{"norm_place": "pre", "rope_fraction": 1.0, "warmup_steps": 319, "final_lr_fraction": 0.0}
MLP neurons of a small language model. Each row is named by its layer, matrix (down: output weights) and neuron, and shows model dimensions 224-415. Each number is 128 + 32 x the weight over its row's rms, rounded and kept within 0 to 255. Numbers have three digits each.
After each neuron's rows, "raises" lists the tokens whose logits its output raises most directly, leaving later layers aside.

L4.down732:148132128126120089182090168108135085120128160148131147130115131172177173110054064180182133107094070135086145127131080150091128112129122171144107076154163114136165128113137153168132130107112070131152090087180123151143151196131161128124053067135127115069082125134097087074141088116111140146146158118163065145101084168143073162148127087115197129116227184182147122154106172103159133119048105138189142121131109114204115176135106145127096165093201095127110148183176078067127137161137169129180114140098100057165132124125113116098167078100146160085130129114132090112145172153173100124
raises: "id", "iding", "ence", "]}", "idents"

L4.down1360:176139176115149216122178092141084188110060167095119022149162132127147107100133133137104162118114103170177135103128123148115176122138101158067126081231131061048140080046157123155130131104146124096168170125153116202141104125122088104092161146104154123157184091122118146144160074065181180153126152121155140108093114086169107091193163179132154137124085128114124160076126165132116071076116111121154131149094077096147145104135120144075153187087155152099168159160160100158125169139196132089117149097166099114112122132114159140073127146154079133083085185160175052132137127101060120131
raises: "ot", "mit", "ort", "as", "Q"

L4.down1147:103103189065105162219147170181092160154133085129085164108141123117103112125176127130126100106121153145162106123071097080152165163122131078165159090150120079125045098106120153138131136132135127112135128150053078130101105137102135132111127143116116105127116099098067139113168153082153102162187086100155122114092125101114127116107171182159157071137141093095093124176099140120105130097125175107089160125180116090121124092095126137096102119151122109074110153134227168101111083121154055084133121084143121113120108172197194071121177158083110124133108063158110121074170136098107106174
raises: "un", "'", "os", "art", "ér"

L4.down136:157131129086143139144149060154166156073116109126149102195116119149110139067167078076106152058140105171159128145079188149164070160123147131140155163130111127107101098124132152133135153109141124138098163125141097141156117128090121110147110079107102083152124118172167160152159136112094162059130196131105180141150121161140112144176132112186086153105113171133171157099141049078147063149078152091166170136096157139086142134158108120136142068154146161071137125165130085158146152127081133086124100106145042162122130103181146065089157158123108096117061141120151144076188140130151074152
raises: " school", " students", " schools", " education", "ative"

L4.down2367:136154109110089185169151082136126176102103135167143116171098124188170109079132111116073146128119036128140114147165147130110161092124155137145138131132139141090133136133141191075110088091120121038147101073066170121131092110165190137133096096087136227145186109169119123124103157169189034180149068139125135161149164119169156100212099179157144112110130124139111105120107123123148147148112078122078135119155188171119092100153130087227161104110110107085124090121106138110070115087153187128114150202087182123129169067136116077115173107144110123171154119110155203123112142148156115073
raises: "os", "by", "ware", "ang", "ashi"

L4.down2292:108146144161087185112071105160127118110119148151071075058162138163055148165147092169120080130119170122142173202176110137113153152118121117114165108152116119128169045112077109116168178128156163151168112152158125140167157124134183116060087153145144134102143138144126142119147108129136117100127177119158139115128079125115181124141110103095112153141129139106166078163091077140129057162106174175142088125086098130101120079100115141144129146116143142061137105099135181115117114163135157139103102151128151135122122138089126116133093129113174150119164147098170099146121127094161096157
raises: "ries", "ities", "ering", "ran", "h"

L4.down1846:150127110101132199135201136139102100158129097125095087075175111147072078086119161116110145134147170148173121096132069163188129112092152168118116100200138111180191117049117096149176129128110139117132093090108150156092154128163091153062105094162120126159145108081151081092131114090134096113160106084137108167076138095169099071110136132154136096193151146097094179082119152113172125154084159117109114129073105097150162087136170084133117195101143213108133120138136126125159116090183167115115133157124132127116175130084080069114106209132111126126109163088202163100141178055119125116
raises: "lege", "eration", "ob", "umn", "umb"

L4.down1283:144120122142154152166093099133139139231064084168117120132161090139115165068120107083115138115123167104087107189112146170114149133147118161117100148122107110155183124152150071114179094119066120128103094104144129099129120148133121137101133103099118135175110070130112087103120141115148120090191125065140087140063130114130126148147130131121076052118150079121110108113085178121152093202122126134159108067139106159084150143184168130138157122073162118185132153129104129062077081194142136109163204128096111116159141118179151122165095117170052121112086142091152118116138157120159109133
raises: "out", "est", "PI", "at", "ather"

L4.down1619:133136099145161117157095124131180146127162201122109106140135183146072134097138184154099124109093137172182155071118111155108150090102142135165066220163145093070109103098081181126143127066132144138140123121106079136115151110074174123170145186131065128142178099086111125190200092163110151117150120198123112112089157141165140143203087104109173085137117126162116208153084105131210114073194127144071153118130055062102119167162161125085142158154041102099130065146128147159152111154154125130129128123033186071115134144135156153134200083134143110130153103143126168116141141168167073114
raises: "arily", "ing", "ated", "ographer", "ating"

L4.down1754:122161155077158145156110146130146136094167158049110201149103170055177186069096105182119177125087133163109091131104113090122164105134175058092148149123091081132070128115138120120163151165131159153185122142098117191180055135153133174130089185145098147114146088137128168085157091149120129124148140133125138169125151161130177133109166148128108098111188122123141175125057107174114123129078148090111156051058134127160154155149123176149144109172220077102126105155081166146132104117199184085088112132081133081155153124099142117118100108112105102112125147142136141073133144116110136074
raises: "est", "une", "at", "ed", "uss"

L4.down184:097072135110173141111128091191131158102121107091128047146177108130183133150088133180085081125119112154161126132111160150067102108117147140119119095139153138147122105116137127097113070185113144201090098110130102143124141167114177157128130149153166199084198166094088082187134119132154094100070112146121116090136159087161142129123117174157104148107150108144103131147114143124169100103152162112127132117143020146099154107177198141118126045150186099152122161116155103106129143193126180139165160188162154096110117104102101161124123080158110109168174173109117131141121161148085141147
raises: "iance", "sequ", "ation", "grade", "usion"

L4.down403:145111116119128117129142069161110132178102151077140083162120108137119186090165183219055156095150146140087113141150128193113102100085085123152152111150109141152120077071155158154065151142121192123129131175082164124113090171096166129105087078110134125095121110123143152139131163124123090096213162117113115074140159149112146121103138094088099100126148052165129182057186168142113150133076183105116122096147075145123125136164206126173129091121119123114119121182075105113128113172100127106118168079159108146162105111123105111163132184125052211077109121099119147143112198122120123165
raises: "ment", "ative", "ado", "ac", "ments"

L4.down1817:116125179191092108105118124192139114122152129157084168187114156163100139086123094099120099160147133091183108185119028164099145138141114126126167173112074137110090162132138151146115132124133082116174162127099149093131129120128157137153108127148123145125147085120094136114167071132145112100140190141077146154191117200135144112163125177141150147143101148092142097102159097100120104167098118150114113138105099120111114132159089155161117105153152169155211147127129070069150111112132077110100110115127101146116087138105203196120101132096073079129041116181121148135136125120157154115
raises: "ree", "e", "se", "on", "erson"

L4.down424:123132209167124118135040116171144090167125090150115154118136103127062124123134156141141131101092124083138051133157138139082083150125208139155129144141087109142187148062111133060169146088111173173068172056098102162185093183147170145155097143130081179112123092147092097101087114125082069078072138103122093088121133172108149126107163095128070083145187118114122125119111103126121079071132187146116136119067157106172102173159122206164111176148128193113126140127124131162156099211096125119176106140128157135090144081158141110126143146145094103115051114114161141112212150111153081095
raises: "itionally", "ibly", "ising", "eep", "ecting"

L4.down1770:118103114169198112124114092157187130162049111149136120086126141116145152149157116068126139120190114163081184126137154126138206127127151144197126135145124107132091127106125150126094102160066077177162134066120151153162128125170101137160140097148113159141155136168119143162158172156130171156088117061132146131150088104090109128204133145142180153132143180170085153120176084104093098087158132117116119065130147124064149092187100119126088103100123148100112151080160145141117090171156158119125066163093115137140167146104167118126138115142114072136173162130105129125166096113185151135
raises: "nd", "ric", "me", "d", "ed"

L4.down377:162099161103143120116104130072178093102149113137118150157161115147153128117104072081151139166138184170111131149146173154104103208060184164115130180127094097096107155121120113054104067104100142153140142119181128118169115219243110160097124075079196146124119115055162121218122151103097198120100151160119086125118124143110145099134074094158078120120116146169133113112185135128109076141104086124154160140139072104154105169129071110154124165088205140152069151114102099088152136108119156147169150187141121106115121154120137104115132108140107136124143094172136138128146096155093141089
raises: "ats", "at", "ń", "ween", " •"

L4.down1219:143116170167163131110109168118133155079112128138166099138097109179158146132088102143083118127103159147084131155115089127120138133120140133146144110199136147097110131141155093052116082121124159129170154092102130179111133138110163030165071136092112099175140169187157102154157125089110092117168121094100180105088145088118158171140065070160132142089162127094098194103081066103154138117126148112074167126135120151075074124141170123100173079197051129151114170115075156081104139171079157152090180110119119093148074120153083170140083125113097190104096142087080094152121113144118103174
raises: "ering", "ers", "ments", "ment", "ful"

L4.down1912:126087063138130103123102121109133169089097174114107120177160124137137150122139151198153128136149094142095124122075106145138158071105106131138120072154075124174141052114113152160102111144111153202129148114127093148139127176164109139091121112077132114095137095205095104102114185072165156112097186134141121137055177175147110148118124076083109150161072130141121080091130128130120167174147086132120178136124168175141142136179117198132099101087165150169160160120090091138119068170123093093115091118099227122178089137084109106114141099108065094093140135172150132187094143180149143078
raises: "m", "ms", "g", "mi", "lim"

L4.down1175:063091141073080109096114082116111119140105116130135098127129140185080138105101104116081162197166164148066110150136130142177116116170201199146158117134151121154131147109146130114119107151109106060131080096121118120107151096115147098116152174133114147140146101101163110111113098128039070100139125168065112145073174145127168160115126139179106146129108073136116160123153189135123210209122116137156107146103141089202108122148095152180168062125161165140124096093179209075121092160150115123095109111149125188122163166125198106185120143147075107147099161130107130106107152115132135137
raises: "e", "chi", "an", "n", "ch"

L4.down2358:173093157148122087162142099101117128132148101182126117127154167171114133100088113148150137124116083122166126131154101118134108141147163118164097153140107112158177150130205124075065131124175189183128097128135062100127105166129129178144098032099123151143118180173179072110152164102091101090104133087203094109112120088167068144147129134089141114188160134144124177153138119119153075084137118114157109092148152166104149144058127123158121164182198168068072111166059127146122106174102128116116147104141138096120066133147080134128123145107129151118143128081142120140168085142185176170
raises: "ton", "field", "dam", "di", "eign"

L4.down101:230171114174096100162128106156051157168149183153172113151111127138096069086149147144138138095163109076151154139082137153141144121153116132131123133136144149130136156132159152093158137137168117156160110070067108129112162131163147080114094123073197129160029077091137084091144094115130117149106134180162100129143090125142085102123172210113155131168122113130124095177116179143147110153127129149106129117187071108142169114171164096204092144059159093101127151153106091120118086196100140128155103088141126135111113180095066199157136097095191152150146104132159165084134087206117175117
raises: "ual", "ier", "ually", "ua", "ivalent"

L4.down877:091084092092243133150150124131165134138169129137152152130161117127146138135173090095108147123146114097118149110119176118128121109078128124094115115139138177186142134123128121160099170149119066108151179179075099193103131121132123083116097092134152190164148138130096151135175129118142135216132121128120149134070125122105144131168117141063097087129124170068148121074171085165152151139149154149123130067130106167147134106156104155091146099145129107100141078084120130172099071213169177123147161155115102099061120107139125160119080082173067114053114175142110093118133126124119106118
raises: "ably", " him", "ary", "ality", " his"

L4.down1697:132095108132209149127103149142177165136094120154125168110135174169139077108160140135112145168168092146112131166122149171118135168108163128122175216115162146181161173095082157120086126125134123137137142174152132142130088151125126127090166146135097118127139101131097131108150121096148091167139139140161151190111148084147140136137139154097122150143145229148211145081094129126128204135157143081119117164088133161133151173093140129118109143118172096103170184093145118116127091199106123143135121090116098065150099128166076122134085145119100096149178140121143107051137113097065091022
raises: "ment", "ists", "ments", "e", "ist"

L4.down1960:164146136156122092136150112087073144119122176120102067119178140106101094151180071119119128123146071173154119090102103161221152099171131157095112097156197105112169104112075160101135133124092080119136124102107158156140042133131095156086156138171129101133142118076133173132091112144160155074130064108148163113081090094133072158050150112105174103161109169087156159121098148137148079164107188100212130149087100165113088153201121127125084159024148079087144130108154099117099179159164077191146207120090115179118200144125137104099158107099116153130106156173190096129146130145117112141
raises: "ag", "ut", "ens", "ó", "ed"

L4.down568:117092175130105165029154161099101131141080111116149126105084109123075125139177114095155128164139178155137189121117157178124187157113120103111159118104148150140143112061142141166080104153126192100122173124169079109075079090168148113111155110132153180162117129086157106143122144144162132069122057131074171116099123130141096118096140127173118195130079129121193178109155178148103125101105111140192102155080103099090102108161086062135066068087133143100195120120168092074162121126052042140136094128129165154129159110117172105158180149194070053084113134156119099161141163112137085126
raises: "ual", "ually", "rom", "ims", "ales"

L4.down695:113071114200065151112180145140126079149153100150165134143145136135085132141090169086179092095131124146129105072076161109123119143130133178101137114101106076123155141071140158135139126126086135127157134144101101116125099126144104102139132205123107114078123125149128121140144095144091093120094144073095107109159114154139144176088146154132116111081204145156114152102141163104131092069148158107106128144144137133111151101073091152094110072154118111152144120168112110102116128139162146102155125170123084186057089143118114067057167186142118077160103099090108143091158154095205094187
raises: "age", "ore", "rait", "une", "oration"

L4.down1299:105079098151138124145110089110096173052088177112156157096207111221101105086117116147092162086158093161180087111123176139145200125092177126104126108146129137102085089059105168126160080091121099091126144153087154157141097208140107105033167147129125138142086105139122090139114164124160089152095172120073121099122121116074150097154124112112134093131158138144177137115084146160176122149130134128139091161186125087113142133107151104095151163049115123085119147135138128136097088154165130104125101166152135114108141129137058077136100128089180153150139145148117163164155142106171117146
raises: "ment", "ments", "ise", "ionally", "rom"

L4.down1627:147082110121184116121167175110142119163102132146119136170134165215179112122113118118094126094135099154126147130130068153124136118143087136116158111172098081100114163101108144122150148069142082128151111097147051141099098144085099150214142125113198164124158124112139122148155149149101065153124126082185146114108151132130076126161082098155143159146220117144121134099116072119090156118146143114085142120137188119163156106036088092195114133099146190138152119080099121138133109191127202156139172120068143145104108104156140078101152169131112169124178120154156164133116147155127102158
raises: "d", "da", "g", "ister", "get"

L4.down141:144175115157082072073111145149116083142149126138174146112124136129125089092097150136119112139161085145133104086102086134123163041081126146146133149127117120097169142139050126163120153100139064096157126079123159106142128178178132112104200188138157185157172104084172143112126123140113146123166194126203152126155151147119187142122148167124127111100139077202135109085129118113125116123136115112133118122135132101151114111110144121125109179135129149102142153120138097095128135133148128146145127141136123194152146130150133106069124088160147135118138093121139099081141119088166189093
raises: " \"", " “", "inus", "outh", " '"

L4.down1367:151194131050123149200151119100090172144121105134097138136160126077131144038138113083114106140156120177091169139121132102124154133080131136138143112110142126154068099085061124075105119134126117135129068120113147207152156082094179156120093163070095127122075134130196118197089095120169131102125057112159078081127169142067117138140152115076141127130176144160082164218141152151125190124142186077189123156119109124144138076108171127130099064170115125081122120099105093180134113114086148056167123134154147140194103108157047079139128237134114095135117134146075153124101163103106110114
raises: "ato", "es", "ardo", "itor", "ado"

L4.down1371:131084099086102142111156121088108205110104130134099196117094131166145144083177188116107136074089090156131126122131034156102138106069127136111059134180069115094137143108154146133158117119161115122129142121169074184163093136111131144151132102132132140147136073155126187113083140146133183103158128158161208112142118167152125143176137120092142154158177080137121098132089088070130135128128139129139134028067156105151175088108107112131152124040135137080103118149174154145067083107092167154104044107152186100099135081120099101114065168083108109125145126109196098116090168044200129134
raises: "l", "ether", "or", "lor", "ight"

L4.down657:141149139142155144188124084161141127196119130148117124086128160127163166101147108104182142171126125135109137156156070139119188132126152121157136188146127100119102114118124132151175100098138134133116119127160073070112146113074129121136160092067140137193081061176161197063125167104108091120166114142182147149126113076111082102178157120118110116120100102123123104066099097169146118149117105137122092070194130166161138096095122138145123083144147127107169180179104137062150103137143152145159120135053132092157108174132108132199102087135136123111127052171087143116112163087138180115
raises: "y", "ys", "yr", "ym", "ya"

L4.down589:110146134136143118132085093129121136097137130148194191119124089157154108073132113113090133156181089132122114153107140110137159190024126114174131163095173118177127195114136069104119140119146148148087155062145156170111123207088137113125088120137117146144095074127156122107158145065091131088153060111149127185123206185159119081136195141137096095119087140170088117160191099139145148102121125132110120149158180112118138082153103182095149065080146094144144185142110103130068125092096238154098082094121139100155121131152123171173108151126078193159150146101208156114111144102101097152
raises: "es", "oor", "qu", "are", "ev"

L4.down2397:105168136169128086158133114072189128160077102055095132176140133111130126164116187135157106111116171093078125116131144119165135085077126132118101098112134074189153106133160064176092141104067099149071138090148135140141082129143111143053150055140167118141088129131119117149117119127138120095133077187077130111187153126157135178075106171091186119088091083186176131105038161124155137155144149104093125209110167101120122119112103153148132096154136143127157104135114140165103171055176158148162208098132095181150103116190115154091137090097123073144137126131129171140125086133119146119
raises: "rup", "eral", "form", "rait", "room"

L4.down2409:144206105166108173191076098179131142164077133122078146134078166098078085112076150115128179202088038144178152095125134105128102108110178102160138126073160143111113134104082134158153099141152180085069130111157147102120103204188139113160146105150155138144152092107089152171177134146090120146142109133091127170139126120151126159119146140157142137095178169083149137163156161131174204103146172138133139049077054137104111108133138145161091181168173138110151095147117109103164139114132108161092144125102146100146017160129112091128144116130067195094137120124133110118090121146131124109
raises: "ament", "ith", "ate", "stein", "un"

L4.down1370:161135092113118147119105063086197159137115076099162200135143083098168143138195163127119163152163083147093126096070215102068117028141146149131125113134128122132111123040127156098177138128126140133174092107163126107186146178139206165110150100188215157099187138046075136112124123146098089155138062148168147133141128153076221104077159141101166092123156146086152135108122124139144084164111142149136089134083139078130155101154186164104131119108133119089114170080107193121144054127149184141099127168109138154090136111062153112117112169104046069133120131129127166059156161138147135117
raises: "ive", "a", "iate", "eed", "ively"

L4.down1864:171067147145181196110120147119108194173089123164166162159156098194154180163118172122131104104090073113153102160109136161139113087112119099183084124122146097196172160083164072147147130106136090116148131187059092129147141147076124126129149163120102131123112095135161079113124152114146079126196113148087114116098105247215113132130146125117151100121074149142125142095172115116121150141174094033125126108137086128066139136156187157129084174078113180148105130170129084168118114103198118124150116171171135136144129152224131120155131158080168131126144078200099118140143170110124063152
raises: "we", "ne", "ult", "uit", "iley"

L4.down55:118096072144204135112125157078118136172065127216112135066151178118074132187085164170124114091150061126098089116129125133108099136131134080131178125116111160112182083109140165075140093153141183146145116118074144120116106143048149104159184088133118163104100130073076141123110169113129120155136083131143133118102135137150154042158146128132135088099085143167166169166079133093128147150137146146155113154103143140168097165104131155155105105124131177168064144117122141116098079120145103133092169100142123158175118100147159118143140110104155185111053128162093132160138139117114134123
raises: "er", " East", "peror", "eration", "ern"

L4.down693:186158161140131174137134063121173131139181111073114104104155117116120091161091198151146126152129107136120074164177131093144085144161119145156085111151093127136094152064151097102113115085063127152153163117137115148100140098145078126136120183139055183109144177160072169155156051091149159163175133133154119101114124100141111166143088108193127122139101116186074156173150102162125144126090169137089178180120078153086125107119142139113081143121141126138072166147113115164154093110107180143117148121118088100115125079142171146154084126130138126147103173138099173166124120087128179117
raises: "st", "side", "c", "cis", "azz"

L4.down1038:116132195172126165127156112155131066079112111135175164143157146186107100125127093187152126039087114136107146128105166116132137173117117069191091168154179155135133115148108132109162123128115121153132097113110150072102187165120075101146141105137103070106138113162101169114180115113072192143135187088136115179160170134135065142124155101087124133086179203097128155089086172139201097091135115080057145084126144122131133135159104123082057143112187129180139108100182085076164199136149144180129068187098111139117133122165109116093167170127132098157106127105126129065149119145198170146
raises: "less", "oration", "board", "aur", "ored"

L4.down2506:190100077095105211132097114072161137134187127167145108130104126153165093132124095144168182091147145088115087082103108170097109140144133131117112102057141073088124107053137103113146143129097152193139084082108110166122092114053131170178085123124136101103131121096115070178128145111144071108142136125154105106100125090151070138153161089131128131160166154111129141150075116105190142113174114074084118132103098138132122134154130126135144133030127062120096150143149170111108106123165173154100105121125116112156142111089134203114110063133109161155207157199131113098066143069163129104
raises: "ice", "ure", "ings", "ade", "ams"